Part of a small language model's weights: width 160.
MLP neurons of a small language model. Each row is named by its layer, matrix (up: input weights; down: output weights) and neuron, and shows model dimensions 0-159. Each number is 500 + 50 x the weight over its row's rms, rounded and kept within 0 to 999. Numbers have three digits each.
After each neuron's rows, "fires before" lists the tokens most often just after its 100 highest values on Wikipedia text that the model never trained on.

L7.up560:479492532523510537601471524491561439518527489574467519524584518539570441448403567534495461555495623507497558457414559581505439546475521553394459497410526522460593517522438399581433521503567466511472602565467519502384567533465446580521498457539506432442510511496492596513536449579468507468564493474421487480439520543436457629414420594525437511504450502434496572434433481490518547552514521473546497513489426487457513523536439469521466519470525448472450550520535471496463463433477454
L7.down560:468589523461416461500477433512511433563421466509440483537534462512558428593580521540471457598531418528530428416537502558490522571572610540511437545657489488466501488500546556482510390485511487499495500501556494433501504546519450516534526460498382588538564471539492463529486574545516442573463546480510560465478485523506579542605491580513436378506467479440551483491417475552504511484429485523510521629534550472455498433538471541534498478494529531523430403517566572525488487561453476
fires before: "\n"

L7.up471:524539505473473641511569567419610448437530558466491531527595486597549448594501440447541497509476573540526556570495503542571525552502455539610434457505566470471496513469498472596522545657467539550523474538449476495462578521505556572456539532569443429476491471611483471497463530569489487485454538513586434482465489461508435534526420395461515428527449504501506553476566578413432459380517529552416469538526506455506523478462473486487479438418487490484495502492475459496476512523474442
L7.down471:414455447415449555515527453472520473558523519536510462539572466445396433529449505469593453500535522605475480524550579515561480455474497548573466502551479459575509574386429552507489456467509672378532490502514570503501544660536405508537539420516572479508513504555486502531485495463388540438553542493550475451456468524497548533490501536456456508474441471552499516462500437556474630454472524451481510510559452468530492427506491439460438456533503555538517513510504482478396521489530590
fires before: "\n", "t"

L5.up302:585451556531540505535635472540563481468473476468505583521469497553463514475426509420496494492597522518495433583488498502414534517598516423492499499512505586494519521450422519532517477484409509600480480513416474485471441491466548528525454542430490470479537449636559534469501565485566489508575460453488481447469567564534438399466471491549542428561509537428535480463495418486472420390465526603456546488473513538573529430349524488495496447502485507477532461535506520634534478599530489
L5.down302:487478493527525427611410571505582498456444568445540473540578501453442510573561459454485530498488517669497526482555471601401491506483614457498494522498527472515521561491563452558382536456547471470519490482435483495502509543520493566446591519446480550546540422540515460440600493544419547472422446419475517523474444494447517563412506499479494488536540485460492503420540467489638531535516474460489485527531441488477419516523474568555494480492466429524490540423525486416603573503596519
fires before: "\n", "-", "us"

L2.up562:509505452512458505483497578518472458521419402533626409438486507531486540490516476491530509496534570484558498469603484475486517441594488419506430488573534559435475462584468512444445545519515519418486464507574545509491456473461477508486506469507565487489579454502490504635534555544525442528432527451337554630444513579560544459510477478520615420459474546463409557456539450637525561536499499531471506518496529488641485498485564477568540504501506527508507533475517551431538503470436503
L2.down562:476492475531482489566416627573528482460512412473427487451440477629656461458432456524442466456547453569503530528449515627535556512478514538568543502498480486545482538483551493459551445473455523506589540517549553422537469467533461496456589514510438498539519608440533492454460502518506625523502515511586538484479495505523500505490539494466526433516411513499568468507479455498553539485546415474483543581454504569526465454551461511590499460474569596490479507566514397575546585437468594
fires before: "\n"

L7.up419:617500489465466502539540570491547510493505444556432508497562543454468383477503530517443447581398605474554581519392522591480473543482422542460462508548637548512518474438446532543483529505541497540422480547491508526523481489455478584500542557484528446462589521538518550500509473479504481517598520527477494478534459520462404525585423424504503565470499525536518577455443383381523453448513561507503488503499583498486542420542501361542497543518495482567388520489567485509507441452433487
L7.down419:507600462431499582537540551466513585512468466528460413412497490475463475520491498524486480552408481453420525407528505603499525533509532579550502584583480393535407519480512467533495464484530501503515520519611522504503512591434436487482612386496481552576567402530468483539489528549505453485457599459471440446527424475484545536487479533449528470538620489524603540542564525571500508473476547539604520544569586464479504474506490466537446437465506571435526425499585541498523532553464566
fires before: "|", "\n", " |"

L5.up353:477444400497537480482512511486490502500430523505465526503493574406499502489505526590471502476578534483461495473516470507510454512462447440517563519524488437487468591595467339577478508498474544489501600525497438488486470492501539567520506434482572553530457478552343575547498499425481466441516489478548449474357555501404508574488396443475448581480519584461453578508535477506559519442529429536429486493485433434535517580528506566492567534537361415466539499550509505582456483563476502
L5.down353:495578476436467544520502487488547470481516555446501486449391465458564460592487546503551428468473511457475452481507487495482473529592517596538472445617560556458507521511477445518503483465517491481447519411480621542495508635476504502514509497538509473540472576499541456484554549515555624569439451503540507429498498520535545511444596502537458513553422441537661429399548434559586541464557496498554437608607530477527467471548445468534472535525570459512513482491443523478607558516477527
fires before: "c", "ce", "ic", "k", "g"

L6.up363:469503439501468547448447537470480414459462474528543429517435595491539515522532539453378473619518511493451519419611434549568521552626553446398455483540459585492514465454507574418502526522512509420548458473416555562504506521438550558604486452519474556520536523540511415445472432399569519442472538553478498434491525557507510545527407398457539507517482570513462453518505546469454502487432514487508400484451528549546529542569480508518492549415470453436447586521512563506510485475492419
L6.down363:464509410506474461476598530419440506543481461488454562649407437489487562511498431397543482546573455630485500483538468477478472466504546543469480465592462479579439559679510549470464453492578429431384516473551527572436514494478489591521515515504534514466480530511485475564486587468499552501509521493413496493571438524437472394504498457426509545471497484567549469565522473512533539556525471458522524473484459449431452479421600505437462521491469508505566468468483616489505509500519469
fires before: "raph", "n", "st", "c", "f", "d"

L7.up378:558441542434519436505512481541524466561547417517458519447611474509446527503557501526428506424495513459560490566467514529438534569499506389563509598444531498476541508399539551568484469426515473400505479568504449493479418475523439462442528538458541490474456502417651446553492505471506510538583477475427487475445460444464533478558511565566552654406529550513469500408539547401459529433523486434450474461493471541520491425505540485622474516579537463482538526516543562483542439523514534
L7.down378:518408512577589453535467535438438512484486567438581542458445539467540530499432455485450468483450490464486479509510480516548562599490567427499458481581506545489428484531557470505535534497593465591428569465557460505564561490513506412460529542400496507597444545525460505535457500442516532464476504509372527409564547460512504466409498519512552493504489665534483508488565646487501480539568569490538491493488603459488443477517489422524463538540517529479430446528648520530483453512468469
fires before: "===", "==", "|", "=", "ory"

L5.up345:447426529470536493538493526589501415537369559510501424560531505556539463401489497475480512500522574535585408506518539473455399406581513484561492448513510472540523621534531501499529516438469486449460466505582515550525558503502531542536435376488540474559481491469419503562516503519387508509485503341500528488429598515548485510468493418476470512552446511423527528436540526444483522405476528492466584482540507531555495487540390610499537493488468518494451480576505487515571492476382552
L5.down345:477596494544545494544560496548506585487484478421531557479451496604578452506584563498554540609429498542476517540499424491531502507497489538487544541521479504480419643509588445515454531501508498477453442425426470546584547521545569484563547477525476532496506568470548487434566451493552535532479471447525491523399498542474484424432548520489454544533491492564473416474498543575544445423387597534523390521501446551452542550572483493538500573536465421534531537449490511498434620608510452
fires before: "bum", "c", "ce", "k"

L11.up92:463470479450483519574549490515595591469559459530478427434505536463514383553487468449458451529471537519515514555495524489545497506507569474471495537534543556547382523553500520547534565534378493407429544536440536368489450516421479472565458432570511464518508499488437529556429454614494489453494504460539510430511565503521482513448525453537496447573509494503499504546505524387340504606596513464427497494521563431415501575443509484391466449482453537457494533524557538450506495535476432
L11.down92:435537562534621475475445464478532514515610465494518506451505553576581521576457412476488481582484460555536501501519537538417397536504533498488572502491459592600492450455411476518459533543526454530558491553472474529471435520411498566533510483486491558568509561462564491452546513476529561503516468502495584447498405477490556588431628526497450529469493514588551468577463478492536570493610486532589516466458487425579500476557534461491450444482588488561535525488586404534574485556566443
fires before: "\n", "y", "=="

L6.up241:498460422491474478501518411467516519570533471490480439398470488540539540490537548497442484515474490468438500454519471534554545632592450428514500511526410624527446598504562504355483536407560487469492447582531506561509561524519509481465564528458512502480463533485391481469519448418521508454447529500480475552522481516473545555524471487466385631481477462499576452518499460513561481508485450511561402530411535460479626450577471490523516474408444556471443484530505635456506470450536493
L6.down241:469510513461472527421510421432534480478583523541488437606502433544546480548463493474523537555554540592578550511536546564468481407500537510402483496582442473564497510508435483506379480494532591509441496500615534574592567461439509500485541465503502517471474586518464483513486525543537433559472411491428446444483423506424535485491436523455571506458535464468525510506464464481489587606458488479383537505399432457491556424504515497413484502473526511490578536430591483526544395399520501
fires before: "st", "c", "f", "d", "du"

L5.up357:498502533487520465503489494463391555582493528490532479514549573531426523518525482551484489467498564498572487543493491475429455445661461533493489621519444477467548628519505373541487496444501547546508502508603549528554500480461519521488442506559487599414507539479484493387497535410486493504571529536578456514422481538438385586533471468509544485457424527516476494495527467471531441534628454513489455459634477485566462500422467493587482513412498498576494497489531431476451485411565490
L5.down357:499491470519498540486534472539477549476550481516490554534503486529470472556493486487591452656427530511484424525480444484512423493472446530429593469604506484478458578520507429520459550490543444516486579460525536562461549634439527570488516432496461500520397595498394524554453478478457522490454523557534533412504542495543478510484573477609573434581538513376531510528611471512457476524414480449546456633515486464510461586431419470518435437470510452532532502517522506462521408482547488
fires before: " |", "2", "0", "1", ";", "9"

L7.up532:606533450450559495537476522474429541552546453504488566649438597420514472485496458544540546549530500437546476554551465502546512499479439491439526577545489393514522510519487461525462452443499538616578486466447575473459483442449472540454497554448547447444531491579418616447593482450470488500561470470460438565621513560601392540563515505544533458546492458586545503513495493512517470499499493555501558429528475483538500456590460495505522581501456612489528489447533444477513429557473542
L7.down532:475548528461421558435481520445530538540562566467430550486585473528574615493590481504498580532483555458457484424585495575535513528490489481504539586497489517510446475591500471511545489579450601478441416463507444503362390602513478516511477468635338592435524430505502471480478459487567511484489463582525453577441406555463498466469551460457496526488557417449529509533549507464541468488513494539548515419503513449464525452542489478468491536516598472498511461583528469473494530506516521
fires before: "y", " 201", " 202", "ild", " 200", " |"

L2.up518:456466454460459551504402598525557490476501429550448572441547497457535554541505439558499503554522472489495447501468555491613478487560433411455549474512450579497475449479525500589439563439452510558563457411455540498439407554455539543594509442478479482575544417512478535586473550519618497632458560560431538559498519485453460425498453464458466551499435533473404487555550482547456553553476504467450452461522548487592473547456582455513542451498487579544558471501521597537554502469531480
L2.down518:456567530448476502511465558542617492488550448427404489459499462526496511541467483539561531485507510714504563543438492542486417546497553512560552520470516542521383488483514504553521507451498538570475613446480526462548557390503551525479494521494421457493523541512548421438539513456547539369467511488513451522509487554383480462557511455425575398468559443524473537511476514510531534494525515502563532590475545496481505556556498488544437512462574473580469536404595484463477394497508487
fires before: " as", "\n", "y", "m", "port", "ical"

L7.up108:484561530532550495573454419542525490546485547455415529410563515497537494403555469516465493556458554540528473472490539558463456469441393488468495509511591645484598491472465545562470429425539488534469455524550434540441507491511445633474534572495483536567472524423519417466512536423450463460515590514537516512452449516510520415421464567503475488473480525533529562427487569435563492536549462398529477471391523534546532444500475413619454441524518476444430460519551404548512462489515493
L7.down108:490541488484488538550436540500521491457455497527541448446423512571501453557542530493529524593586469501449540466389530492416525504528615522484477523431526391489551534507582428500428560491588491542475478475589527459483488453520474423496510405421438493503490492465468463467427440555462374505509505470487550340518546456493447486554499539523501497496546483514542580559538584567529498530479510528370534583540523501451452543567473431566403572493475543493534521555575590532471518559431443
fires before: " |", "ear", "s", "ent", "duc", "ing"

L5.up639:519554539497582556614473503509551556475458527488495486437496522518456493483502472522519494514574389507479463505445557527417478500405457506515485411580527446548487642526455527489495575408451507444469510521507525548456434500453508477507504391593533475492490535562457472456564509447489501483584569462481418496476542520540457412514468477473558449438440501403480504523434582473424474478484470531446571489400508525525396422479543620466514517603392452584457497538531560567527503556429547
L5.down639:544509443515440448573521471574574515474522468496513491517462499435548500511478490480514573594465554525529488382532545507481389534473575531521477568424524546533443529490517411558551527544522454499517421524520490494519470446516536528436513551572523532517521547584555500488606506525526584532460474477429590546437473500552505385459503533534495518519466331517542483507531483512624468391556485586608450440513470499429418548541614445513576522580558476531444520548505561501551544482485488
fires before: "ce", "k", "c", "et", "ing", " to"

L6.up262:513531554508414408445479549542514502406439537561485580519467551494593457516449534455520474565507494476562528384528483537561502457564490428512369500557428637467489431479573517500506480480504523423562548590463528613397529493505549449550533500537523509450496510543507446430438494566519527492459549515545528442512498537574409530472523489591530543513557583492483414463511477488388479504546559453562503535425473426486535553459515479401589542433460501406491471501445454441460494530495485
L6.down262:497503400555499487453550546555542446501499528486600570548476538551492598514495448389500573514507484499426483416560480429505487455474546533504569514410504495566464459604505407484573516584598613501531467479497477496545520503522519465544469473500456470495491521528551479524500480509550550427432464626407469482536475557409511411490479498471483469531443415470395490498483489514585516576617532453536484445431355510522450509548551466395467509498545458477434478443474502540452490554496440
fires before: "c", "st", "f", "du", "d", "n"

L5.up426:440446597403495447494500430512503555482389429479507479490539532527468572538496578506556498482516436511507476578524556429479546525562542499521547491490441513511469574497456441589430501473453526600508489416438517507374456519495520456526432532428480505436496445553484468454460488546537508527534457539467490507517567475492385518535442489511536494556493473464518544491448493509528402468502342548353569494525431444606445425428485560585419540459537540492514540510480504610457508550433509
L5.down426:468572556467508563475526430491520542442502561499525528593488515484470609549522499448426489502431506538510444480490434525388510508498514442484524557568466461561516558502521458523478531517621488411526506489545548472491439593528476511476534420496421532409515379526458470504534454521423583474425563400514458441449480571484521579448458528553523445500531470458503502467491473451512541587448486434550432512507483498482421462654425510521540504530517453538549496565610470515585512595619507
fires before: " |", ";", "s", "ition"